MLP neurons of a small language model. Each row is named by its layer, matrix (up: input weights) and neuron, and shows model dimensions 0-191. Each number is 128 + 24 x the weight over its row's rms, rounded and kept within 0 to 255. Numbers have three digits each.
After each neuron's rows, "fires in" lists the words (lower case) most often at its 100 highest values on Wikipedia text that the model never trained on.

L5.up415:153081114127153104091136141106131145114086061129151157132076093115160110108136102117119064143095156126137134126097121088119120117158122118141090117095162141151083113086104143120122142147148137145165135149147088162182099171124112174145131148181083122145155122126142148129141136166131128139116128153124162128170158139139106132154125100121134101142132133112140083167124123114122130147098137096110110118132101170122166111120158151111129163111102108112158143080107125127175140133163151109117115142127117114156124097119118111108130126124148106127123137102104192158123129110155123152
fires in: "the", "second", "third", "first", "april", "fifth"

L2.up951:128134103188105120079130146105104117172141097084142140099098106074135155115160132115109141142155130087125118140093090112125103135150142113120125166121128122137170140128141113140157133141158086097127187136116130187128101120091140150079113130114106118095165159134146104137161082099145128150178139136074136117114150138095137070124133047116111128152120127095132110128165111126158147124161135142163145152142115161124158094113156107129098167163100129168135111139113132121144140139116123141083157114122126120123121078098125149143117144107118145121146132149135161137131149117151143113
fires in: "at", "in", "for", "whip", "honda"

L2.up190:129127131115134083113145145120118139130158098154107121140118094134131184118130151146117076135181104114114103155108142113121084141114133094120145090183131126105120118102143137109164203135128118090135095115129147146156101124106110143118126123098094125087179119123145133136170110101147139135139148122130116097178150149146083169094139117169123115142129148144123112137131140140127125148101125108191128129116133171114118107139110152115173154118094118129106148114148102134117131131142146116091126148146146130119124120143138152168148142124139096120089128164139160150105159143153071112
fires in: "as", "for"

L2.up766:157090111134136099154100134128162099185189151105134140095112158067120112132157104162127097102191118149099162139081134134110085112109126169114134101128105126141163127146099144107137143103154100098122093129132134107142113140088132129162142126133121088092137128124159126150141127120113156113133154161076126078109132116101116120121161123140126075125093147121119120131145125126188183161108100138138139136109120145086138117145178124116097130122097151112146145156112139159105123106158155135128117111114105119124092103096148132112160109158173128143105131095156107136115132130160081161
fires in: "as", "became", "career", "years", "become"

L2.up820:150138115131142066142145121121112164107125137139091097103106176115124080107126098115140136152102202115094103146108163129150146127129134101109124138091098144125110112105133106148136141106107154085109109093132135090124142139113097186145099131130116132184154077110142126111149138151160124129165130091126139132144121096128110109140132119127145159109093121144132150162080123131140177127108113143150159083136101142151112121108125140160109104122119169131136089097107138118142145104120092155168123134157141091042131152145147100145141130116125120087110128089168139140100062126109125127
fires in: "to", "on", "of", "000"

L2.up544:137090120136114153155099124125099119106127110106177131133103165097116113139139151162144113106158145155149126094133102112117123095094152116121135170091088138123089132152072124079107175110127105139119160124152090138143188155129116133173187089145089159140141108140103121141101151126134111138114107122105159109165093127102142122136158145136118156127116115132143110103135144156112100141142100133160160144134093168108159132089138106090161158115166108110117119131131158118176145107110141124168138166143118114125142112122124106104143091144158129129111147164111127080152152108152139126
fires in: "both", "wrote", "as", "mainly", "coins", "including"

L2.up269:157137076115153087117118161134148118128103107121145088106096119112125163090138175132141069095151143126151136156125132120161130131138116123107090139102132130106119151134089114128155169175155150134104111095079118157173157123117124141119124126148166127143188105128075152146122102124127130144130073132132100130148158156139168122106120124175127166148079168149161140133155134126140125110138166120127125131127129133136098127080089108110130131109106128147151134081129118101180113132210127141116122146122129154120175145115126143139127147128143121106120106131138134111098134108157089160
fires in: "but", "he", "than", "too", "however", "her"

L2.up522:144108141126107144105137103143135112144168175149137138087127152155135130104148154159147095125122098118096133127070117141140134176131167142106140078137158121125174135128137193103110138087083166140141175110153131088155123158090124110133112132145117134126121122128115153135155136123104121145074160154129189128147086130121137124115122121101115142146115100083132130157185171120166162133085092150122118154106134167095188145124133177100113109127108145086188118110095127129118124134097114146119137098165093143162124103115154125106091095105149136155112089082134096140140127148155159146
fires in: "only", "most", "largest", "all"

L2.up10:121096123118178176132113115104182131125158089134144146112119131100111128115151152133087119137153148107145163149119123104104152126150137166168160092117141106117155125111160131096123127090125125080116116149147148132113171149098149151094130170106131121123127160095140086149137130112153091163145114144136100109140171103119139189116142128189159113147135128176130128112101131111123098173128156120127136147102089144137119118147133130097173134132163123134155134139113126134151157143184112106097146114121112100105088087142124158128084092076130149107121135139184093104090163100123155140
fires in: "of", "details", "history"

L2.up384:129093121113118174116127106096100131171107115109147158143117100130121104122164150164122130160136094137117154135085135113153113107118132166126154128176109119125132136170123131081132178117148129149131122059070149133132119143148118088154151118117119100132138103133182126174136099104139117161140087105121158135158139111114137134111160151087126137112142115103118104122114114081102137164103099120133123153116123133181145142119105106119155164106126098095137129158111107167131059139124138107097144167082102124149103114100160074129157121165113150159156128135108103121143150125147132129
fires in: "be", "been", "was", "seal"

L2.up278:154143128146117117175135166116164143152130138094121102051121114119194139090146191118130104169142117099139143129092113162180113154146139117146105151154116075125127142177105150123132126123129128099131134083133135120122111158125108125128122084125137130126071176125153121133113079125098130162137122111136132122132157157093118152098192095159119104157105157139149129129174108123151098090106079132149099102102141110113144113118120115123149149135126138141198106122113143122131156096161121121107165142130145132107157086116122085151115103118146116109112149106110148123124115125153097126
fires in: "in", "since", "film", "for", "guofeng"

L10.up908:181118126107132118111117115107146087132112128130135116086134147101090167120159161166132100129148130094169104091100107168192129160158117151118151121156162146138097126134068111133064071126145091106168112143156117143166104115113114123149116104160152176122132102119102128158098162116111128119138149158148115165137146121145123130152141136169118108142123120114125109149143137132122110133108144107117139122115075146149158095111079108109148149102089160116104119141120137110117132118139131165102107139135075168145154097126102091131128137110158144116081143127128163134102158125143119141
fires in: "in", "lost", "won", "for"

L2.up527:168086139172141106158109107115097144128105131184116118133126161166128178108103137128149153134160155127110127124073086144123125130111142108160142106176144135173117123091146158122080184130111113065152140097129117111154137143104081088105093129118114078141135159178158129158153144117149148159085176136105152123128106128113144134103114131151136127149117097075138119144167149073145156164078141125125141147159122140143144135150211147084142168106145134119128109129135126131108153119147145145104178135143114097125134121124097124117151124090092116168099094109132137117128127118138130146
fires in: "of", "for", "total", "no", "all"

L8.up504:117111111156129129122130114162116143167149167132142129113120130105123135087134186112147139153150066125113101139131140162143125129113143144080164150143092154125168157145138145115122086138087127132105134139112116123136110109091139136106104126164140124104061104149085101110141084123136159173119107105142071110135119133116145110128134094106131125159141136073150129155139154153196125152139117132101095163119111157127133128151140122133075112145165111147125158115130136145153155098116093100097131122126142147106081152116113117143128140131127135173115098163143106139119158122120065146
fires in: "as"

L2.up711:177120135182121145135100115129107159101130122104148148114083147128094123088118130131185106133171074125171123132120116137146095122157127123148128117160110136122159118105160090081115125109119090095118123125103108115138156116122123105147158137102110130104067148197134137113141146140152082118087098106129106110134147144138126180109140147147127075145143088170131160151109122106108136177149128106124125123075114157194131093123110104111134130136134126105104118099121121090147156171119135116122150119149126116107133156147175115139112106133125099118160158151111125130134159135133183112
fires in: "of", "head", "event", "throttle", "which", "melissanidis"

L2.up798:129101103133146120151132111141082128134146141124148130095113105103170153043133172119149109145096111185120150143118118141184111110138130162130134130114113096153125139126107162139104116119111106136105130122143091119144118121150096124150085100119093100086124098147141170114167164116142096158157130132134126088172129097097151109132147112084123138122128148101130157154145178081143103107136109146127116120106088126136165100133108110124118143161114156125138119128136189156157146176144128072131137125092086109129089114112101111158110076144140139149156116178136148129132153159134076136
fires in: "during", "when", "as", "because", "head", "to"

L2.up767:114101121143150109113105163130095121157127117138117132109128155125157129153099171149159115171147197159103107108160123163138121096125104136097154149184108088117112146108065146089183123091127159112134145095148118139143130145112110176122121116152105137082163105099145161102130134132140123090082154095098109151097126135146161100121171112167130159143114127113128112149181110113139104125118099170140122158135095141139158123105065103123154158134139179149133120086139107168130155106140158146155147088129147133109143112105125104150124116131132153125111089153157155110129127172142135131
fires in: "to", "up", "banja"

L9.up100:109101123144139131111101139091152105167073129158112157103102142128112143121120106162108125104088123126137144094127152111117073103117130101166158126134156162116149158145136139138133117065155170137176112121153114140163148133115089113111095099106117154141128179128153107130123112163095180151135128131115110086090148167126164117195109134107123130140153130129149092165144145132140125115137116111117100069099088127105149100135118116090093160105154146107159172141133123122103147172149183122110127137140119117132153176104115157119123115112126151152115142168070135119123115134145120140
fires in: "he", "were"

L2.up700:132160146150097146124069113110103100138110110107148097132137104079085147112148119092103179145132144110153151053155115116120101102110105099168071104093132156125097128114130120137098169133147135094109139142078124142161128103143128150129140108099107147126107109137126151138135155201138109174129138123151134141154160118083140181113112144123090097138114088159120148111113164099151134123114150150146122121097097147136127146101146149087125137123157144143097068114138160115134086142105121110124137154111141114094135106099095152164101092140091136146124118161133139115143169112142124183
fires in: "of", "hall", "all", "away", "meyer", "allowed"

L2.up477:141124147170148114130068175127094121147135096125137119139123141120137149090130164158090149115092084183130123122107120141133114096144099137109129129162111111129157136109126142151151115140086118126123165115160115082162132138112109174128137081148114121115122097096119095122126121111144144182092110127121098102185114097103100114122164133168129108169133117122109151157134107089165083096120135148106139118105166121121144117140151101101131131141151123144106127125170136147154137135122131085127190081115108116120086129155085141176110128105126139127141111161127157145137118157140111101
fires in: "at", "during"

L9.up40:088067113111125151153123093120176100132091134125116134105140143134141156159144125125119141131125140093120117126137132131124129163117130122133158131133085153158137149135121134150128128141140120146092127127156113137154132114128110155154126133147139044153134128122144093124146106130121078128158122087137111136119118148133140122129144135099071145132137158090159137166148130139131142094131108070129157182142097152152105117115125092132117128128102162132100148098145178104171119112142152120111133118108175173151138181105107140133105141077109169124149171148144107133140132121170129149
fires in: "is", "not", "was"

L2.up75:159145129181125100181070112141122137099123144128135134089120132112131128163179175108110144134106108149162132145118125113095144111110139144133132118111125098118147131142107111099138122132141145078123150130081101122151170119093134109082110094107106172087166137106144134160142080138121135142149152146098157123101100104120137125125127096130115139139119150125155103162123098133097188133149157147148187132115125123148136074150152101111121129136147122121132100110117148130121123103140148134085133120136130095140133177121085142134148106098104146164143159108083116122110104098142113114
fires in: "of", "in", "studied", "on", "it", "worked"

L2.up211:134133068138148163117114148142122135146126147103090142117116150124109153122163114122120134121188105149152128123113143172125141132137136145107151139110139175136109140089119130175121109075101114108115098144094123160150157136102109144164095133123138156089083101129148166149121083144112130125086176100098113120127132114152117133167133115099148129135182142124163112127153151159162154129093165125138111117136109130140113095139139138105107126100159148131138124093069160137121130111133137115133124156119141100113126126115099113113146121119172104153140109093094102110120173111130123139
fires in: "born", "other", "were", "g", "gebhard"

L10.up187:128133098152135098154140136111131081158131125087113090143115091149119107062165146135098159118127120137145171115133126131123121142135134149120135117121163138130148117152134155154095109128143092144149148157110144134157138127138114132128118135140153114130138109120117097144138132114116133117108127151155147156121157108130113097179142119119121100184071093166115143123190108109171119150111139141146122134116101139135108117140166121146079153144104148141162177076095173104132152156104151165110106129127131143143095123091135120131087095114138095138143136098119163147117129109154100117
fires in: "in", "at", "the", "gianluca"

L2.up383:128131129122151108097140153095109168130139130142102119132100116111190124109079148124142103109116103129127145110076142136147141147154131138161117138154160108150139179141149141118139117101143156125156100148114118105124128121141126112101131146092053120158161108147094149122102105151141159103163137154109126116122117119127101111171142123130134162146145126123147127127171148135173082092107131132105104129176141111110174146184098088128127142133143109102087056144107099141130124118076161113095118147110118154151128109099122118148094100110185152155107151132136131111139134097128131194
fires in: "as", "than", "iii", "cooper", "been", "italy"

L5.up503:145127126100119066117136136113125120123106120124148144107142133163117155083155122091132097136142149123132091106120126181113121135067152158135162126123102123115106139129130169093099141131123129135120158123106131124149083138085118112149128138131154114148088161133157125155160112152121130125139100117134133189185172106125136141130091154139126132149136118105150110126122115116150095129133126125142146154125093132142199103127086140132148118123157113133129146132169132140129171138135139116128151144164154161107095132107098109089143149143093152171139076206129135095125124120111121185
fires in: "by", "bypass", "to", "up"

L2.up680:136110123144119094142134144123076087158131103139151062096124122093138169107140127115080142133081198162128118119129111136119122150101142096154124076084122132125107157122125136098144169140193149131157102095129081109119121151133134199144101089118109124111126136114131101144109146111145086131125131110088123123133133135084151120080152130134136088162157166096122120116126173105111119122111107140135096137128123153154114132088145137140102129143129124157158160135148139132152125183147131143122111101124149155097150134106114106144117058118130125176122156143143148136147154120146078134
fires in: "made", "awarded", "make", "annual", "pay"

L2.up115:142094140184108155119107104097149173143138115100116076151118134141080139123137098119143179147115176084127062146132087129127106164159130186145125092105142097115158144125140184126142171172131102084144111116098137127143113150087133162118106116087100127129115170122169151172155095090108138143087110113076090154172113072104139143101116139141132112147094122118107112159127121133127130176130144106100110117122117133118080146154113133049093137147129121131144153153118132112124099157126101129141184136144108113152126095104109114166159093094124127162132164094130140090143117123147106151
fires in: "of", "full", "total", "all", "female", "plain"

L10.up783:124127139139113119162125122091147136072129143117146131089155158134120141111106099108139154134172090167117128145162106137195125129165142164118169098098092145176153121084109127155107185152139111139110086115131074139125117127110113123101149096091119117151132124140145184108105114132086114152121093114154119160150175112150108108143131119131125152129101119109130125117166150115129144116116098106183174132124113147113160115116113106113101091141144147129137135117090159111153113108147129120099156109106087094167148163106128153126117141148126146132116153098120139133148157135120116191
fires in: "goodyear", "formats", "chairman", "released", "secretary"

L2.up306:165100136131105144154112137135133080140085151134121140137117124060184131109181162133114118109130101158126152120135115117169108121125163131112141130174138172121122122133129122140128088126154110126113127133079147142130134132153127127146130128155127122093132073164145143160111061139129159094118118110124132153148130066128091147080138145137111126140106133156132149097122128126109119115121171168066165107124139133151115105134109142113127176099121127054152120176121170125190115103112134118128118163110109101133093113123121079076105131139125145110115156159115143131130117123134132140
fires in: "been", "was", "is", "from", "of", "were"

L2.up841:136084089160141079166151161125117091142112137136153137088101146143104174111131168137111113154162083192148105108094136127116125134130137111116147113177106131140124175123117122112133106117143091118131161091102159142139092128126066098116116133120125081131162170129116132156144121168125117148116110132126152098104136109141107157114212126144141077140124113160157110127183151118130122141166150110145141135141147136108184134117154133104127140110171141110135078128106148182146121131096127115148126188132082097118159101129117107162140102144149144132096126135117126150130117137126101118
fires in: "released", "with", "of", "founded", "established", "formed"

L2.up549:126082106182126130078084120069116140163101129113131116120120132150132150119101136140173129149142155122135104120135088107171107116147138177136146182128101084106120147125124131102150137096141137142128098161115127143131114153115096104137132111115113140138132122121161139126103174122103112132095110075117127172146135126136121161127138120143110194161086160110130090140150147096089144121112087127106133131101064145153123122155135152140129160169140114127147136096114161117162092132125133114118145136105153118116141123092122118127138145133126128115141142140102162103104108150147148112
fires in: "to", "them", "the"

L2.up303:113170131158143083094152123098105118138122127097099113122127124127114133111148164150127179156104110151127133118100122159164144173130113146115152160108123123134164144113074118122178151118092148107166186094111114192167128129130075129086114125066108119087140121117149148164154100143113100113125152131074134151135163126157135108070156089141149130152172123118153165131169103117099149127108131140123106115143140163120152116149118115096127136115123152141122124112108131130127133161077120129090103117115112129103107136111115130124137137114129147159107128090131118118106105111117108165
fires in: "to", "of", "for", "in", "up"

L2.up448:156055130152116114155109163127105114155144122128155101100117124091164145128111155151144103127137135145115136129122089135122106155132129128122121137070124104152165128190136124127113110110157175151186136129040108086151125095119136137117105106101122150131141154156127118115128119125127102094120139112093102128131143102140129116130125094116094093122089087166125141125120123120092170152135128172125139137101107166126120123159170115124127169136123133121101120124108138154144128126108112116082116098072102099098098100112133092159141147162105130163145160114139177134149128117164172136
fires in: "as", "of"

L4.up780:130164116125133151129114141154136156125115169135150197116132135120097136116110160114148126144145140125130123105150144114118124115148143123092135115159172112114128088148132105152102143120072120116169117148058111149119094116139116160097108075119130150121127170112141113144108141110117094122153082125120107159143158135135158154143125209127142133100106121111151135157120095144140146115126107119096115101113111132156156106118119155131183110177127145140136148121214135134149107137142118135148111148210113084120146114117129177102123102105135118134119141189149137107094152096156115170
fires in: "of", "young", "season", "inflatoplane", "to"

L10.up656:116077133152115109142150146151118166103103129151133198121103162148129155161118144135127162151123134118182131129101178144145135097082130143139149147146068120099155185150098122149089161120118120108148157127131081160137123080065130096134082110070096131120083092098159127148091147134145116116115110104120125124159144104132121118139099145106127115135154145113114146134081142161133106130108118144134136148133113107143185123102150118129142194095144155135148135166113131144116103127092137114120116130108136148106103113113106139126159083121133159127118171152132116149103127141149119123
fires in: "to", "which", "in", "may", "block"

L10.up766:087060096105155106132113124137104140149128143113117174138097140136156129082133103145159103163173142133162178119111149146131112155120155142118134102136093109136112162125077150137150180130157140154094115152101126103161146142112063139144096138064103144150133146105117122124135151117138110142183133151096123144156111091086154100123154128086135148136147144077143144160134098138120139163117110128090135157110137162119161134171139102113118106107104174146135131123141154121127172158119170139093112102067138117099111123102153157134129135128126120148146158144124136121121126143120078124
fires in: "is", "was", "were", "are", "s"

L2.up396:111116066187125143089113134130130129165139149109120125110143146111163142095126110196115132130119137131149136112115118152155126139157120164100119127100128119086154130126104131155131155106113149111132092091107141145154131109125080155112134117130096146082077104127129127150103101141100121083133192127115119140119099169137119135128102125141132144166127123103129136116154115143131138125143125166092145125090064126130179100124148104135123159153088135116102132153096129143119143130156141087074186104102136133089125095082148105155152108129155160147115181145145146128127175187126134161
fires in: "also", "still", "currently", "and"

L2.up816:104095101174118127084103085094114168134181142144152119145124084099161144143144186141136162151148093187143122111112089135100136129149133132103109143122114172134137132120106101141084119102114106100131117113099145143141118135114101152145089147164134116077112094162121132143098144108142104128141143141144145137119121141129124154092106134127136137158124109122102152154144115105160082083161114109089135128097080146140183108108130108116107151141083118127095159122109159105113120093162110129099173086142099124099100152077145135134175131124116124156109105135130194153116140124104128103
fires in: "south", "in", "to", "into"

L2.up140:132106141143133159108080120114081132149107114114114148108114141121123113094156169113145139133157164166161106123132163140135127141143119125100129095106133104077170109137143129130133185113096136076133169162116159077098135126165146119116126146157124102102140135098089171151114138076139111175144137130171135113169127145155135154149161121105151091123113145070118115129148161141111135134117134132144108150107136124126181148135113135123151142129094089129123126139124118157128155160148137110126118090094139133145111088115120095070123115078105097131151124161149126152125103091120084130
fires in: "than", "to", "of", "on", "as"

L8.up196:136129113155127154089127133128106102090132117159164123168125136158157119152134130154117149094159173109118155159085131137146103154139117111118139168103143124151130117167129107153106139122091095065128144115109136098123176128091125119117085129146092147132126102203139126140181118088095148097137134120142176135134093126110108118121098101118118137121122122114141116123113124139150151150129137156121159120103121122123144102147142117106142104109113115122112107157145097202157115126165134119068109127147158149139135119120151102070158159130151136181078100138157115135115127150130108104
fires in: "and", "1", "cm"

L8.up183:120096135133120136157134134105111154127144080098081155120124101148126128074123109168155117152127157173146163092096122143125121143125144116152143106155079106155122134153117087142096143100109136134128139127122119199141101112102110145143112078105113121119126124143138133151133107171126122155083107124095151081096126130141133109171186078134139075141144155123123127134109105135179155109151107125120168151133136167142118116123122128096097144134115108103098117109150149162104108131097153128115179162130114101133119126120129093120126115131132133139111146105108103135102098087130104112
fires in: "in", "committee", "he", "team"

L10.up776:118139115163130130175134168131146115146162137081117085114114104098093127139119092146127117094137154129091101108130130124155133137109131143119176113159120129159098132133123161101126121127145100135161122163135155120141147106113105128115121124145119135144135177124109115108163142098111151118125144126144113129138138111136144156168156141153118137158110109117102111139125137141142123127141161125166167127132125146114130079086116094120143145167086129107095118066096162125096122097130125182111152154124158137118107082111144073138100145105084159167141100130092121144138158124131103164
fires in: "of", "in", "were", "j"

L5.up291:131128125148147126103145140122150149128087125106104137089082170145111111092111099145150127092154134126144098150106108129136138110153147086138134109104109112128152137128130071159131128139093082094112145149101136062110168116111116149121117144121154117130140159121111158141147115087096113121114131160130117110144142113061141147122099170137137160098127126112124109138122111135137125124130125134098152119153122130142109103115075128136105144151077123163139136135092122104093165127124119127148088111151106134164122176109130126145125121127133131067121133132143115150113168088162090170
fires in: "of", "as"

L5.up405:118099111136111096090096131117125125096101093083148125107124146119193150129131135127177080140128114110147124165147148171137110162096134161132147133158123108087155115119087167088124158134168136145104168101126121119124136123125129123125182141167149122109079155191130097142155095119116100172077132071138098185119135146123118131110155149170109176127115131124145125154095145116174132142119130144153142123097113129152158129136113115107089122121127140135148125124147123160118135160129157113096131115124102143108136133150105074131106165121088158158103135161144139124106119129125103108
fires in: "of", "family", "age", "bachelor", "number", "1"

L2.up273:148098135156139154187126129128166150158128143141156124093127093121107103115158183153124134122135112194107118123104141129179138125092132136153135118118114122139127115128097127126108130107128135118102065143144123132127150115168128134187122121116098134138149154089133146167174146090154158123132121157127104121128088064118125154170162118120101106172113091134126122102104146115126103116152169149120136145109122124092151089149133121108117157170094149138091146096103116140150122108078185128117123155139120107128127156079134126173169116155079165161145118126132099141120125143125126121
fires in: "for", "to", "including", "as", "platycerium"

L2.up545:134130101172126144120112113136110081154138164108120142145136141131160115128160188185164135140129131144100155168122092165156124153069125200096127144146122140133119139136077144129150124126141135125105127132097136102141087113130115184102139135153144139079108136156131148115087128120110149064098118140105079107107146124113141104090141133133137100129122155147113161100174112101172182132132136157132114122122116135126140100124117113132106143173103132158092133132110144142135095132131135139063167118090098135117122109097128132133129148154145125128131119145168150119125163168143139176
fires in: "as", "his"

L10.up781:108112131142125142133104107137097129137102170158102144115075149116147176102105067129137158124113126081134136074114138160109142129127167125123168115094153146099130145104138140157127146123087131103142142139137090119123133108038124161167106147118134127090113116142151113187110122115116128163154147143097130105137138139146123137125132147150141118148186119134179098153120149099186108118112136132143114128154126150151154134116137145084152131111142126134148133141104094141127160114111150094127145115135134140104142141118144099113175117146136132130121134154109128114153143152130072139
fires in: "of", "to", "for"

L2.up133:125134137121126156121098104087158162092120111163125129175126109144106127102122129123168130168190121124146131126100080091100116130141140108158126140115136086111085114154128134155113136136097084148114155141138152160167141112126115163077131142153118133108107155123099136136157130122094060153155086130146158155154111129112120130096162114124113142137149143109148122098082142133101158111138146138136125137079148099152130131123147093079125145145084128092116148157137163123092132131134077092100172119109104081108123136124098108142121174124081136125129110154094145106137181139130102123
fires in: "first", "one", "a", "third", "second"

L10.up114:144073112141123120117141141122169121116159144143143115080107106119105114086115092147136142117130174128175117142108147115202136088083124171136108102113112147132145112135093159121091146127142135119115134132159127142142121111143103101166109125137129088143096127138166146182073094130085105111103161112146160092159124138151122139127115124106127089145163150096128123142091103152173143097148106129150156127137126156144164064091176137110117151096132135074135085165107143119173108138108154134106115164120133126106117096096113141131191141129159135148110176143153124137118127119157081138
fires in: "in", "of"

L2.up893:128103120127125113148135107120124134122079147124124128125113118135133162143146129098108095149124111134125086131134146130129120104146127133086130127137165108090112168125141125091133146123126107105109099140097144143152169120097146091146098156115123128139089079123145123117124155132090116187112131136105096131165153095129115109128149129157135119142116138100159099173148164147167148140111113132080160134143103134144118076134150119083116125071111143134134068121127137097118130140083142138143133173119143144136133161064133129139132133138175145095166191162115113113123138120160159127
fires in: "from", "grade", "vs", "listed", "to"

L5.up88:147119096136152177125133113161127119160122144126144126104128107130117127161123150161128141146135098160110112120127177122104173159140119168136099121102140116119111112170132114092132106141118152184124122121117158150117080112131116106108116159129117169131153103141137180135099130127129132155134149086158163099109129168173156122114166108124068132146126127143090128131151151085123108130128155129104152142147178113141136143174130140142118185123141113140141120128112149155120127143153071106162125114187124168132122141119134161135164144160140117134132070194139134108130140096127147096
fires in: "to", "there", "of", "at", "in", "he"

L2.up609:116135147168118103114132150100103129152147113147097172169110075130168158157135128151175070110153135122120115157109138153156113104116121168126133115153180103095119107143113104131115154111090117124156150112088132146160147145124120144144133153162122107131113095161116136122164161144127127122125095097146185144146136163147097122126139118128107078143111158138112104170130146126115123123118122127149150139082124170177142126109108128136108129141128121124140154116132097106103140158111123120091119060144132143129080115123123145118144110173140129124154108105109157140102147112130139182
fires in: "then", "born", "and", "best"

L2.up321:145097143118152114162113111106122149157097104129138084100109151132112115118134156155105105160151165108117127122099127158117142104125096154099125188109134150089115145160096107140096133158102106124083110137106157094139121132114139132158113144107130113106153144123171113153090164138116124136091101145110123118116125109085125111104163152149155080127128179137131095121101130074105166159152128111132129113131113116141125082158076140131175120095152122112148107122142115111091121123117143150119146144154093134089171123105128127146167104144154157100087156150152145152119144128119139132
fires in: "from", "such", "as", "saw"

L2.up356:126076106180114120125118128108103146141123126107128109102136118077124179108176170129120168153086111146165140129100094117164131139116124105119132163161111127100117175112133123138150143140126126128153136087149086158142109123107086115114132133104155074120173105115119109171118115146160126161135071112138119151122098094074125175131113130136143120162140104139151146143141185099106108114122115119146112123146142159158148157113148137119101155134123115133154171103118135147182129153115123089174059145114134121123097122119123138124150103119096126146119100128138166132140128172128110059
fires in: "after", "for", "about", "slow", "upon", "tried"

L2.up284:143068122093131108124140163103145149139133134102104172131100138098158117097175105116128127106095159130118091152122116081143127120091147125100122141130130140069153115140100132114106115103174146136129127115109131177131123126090124119136114120125152120168164139193116102144126164137074146133132153105137149148108154168125136126116099126164125143138136186135135129121112121085105121098062103112140110147137136136159090085126170110123124130091163152142178118145137118179141138149150147081140110151115128146127133102119130101135146153160092157094140173158153117150139123145127133156
fires in: "design", "website", "grade", "cd", "to", "sainte"

L2.up949:132132101158116124142131103127134125074162123144106109116130115112159184097102135148116110105122121144131110112101112144121158131136110110101117143162136120116145151125101127145116138169142112124195112091135112090145144141078111129167116141147140065118156133138155114180123148121129154149087131124098149049122100160094132142137143128133108126144131158084143098111146122081130148117087103104119089137152126204096159135125172123118108116140153116133108151074107138157153134150100114080130157137122143114115123142110096124128151101139151131136083116160141123126166179159127072172
fires in: "at", "over", "named", "high", "approximately", "lower"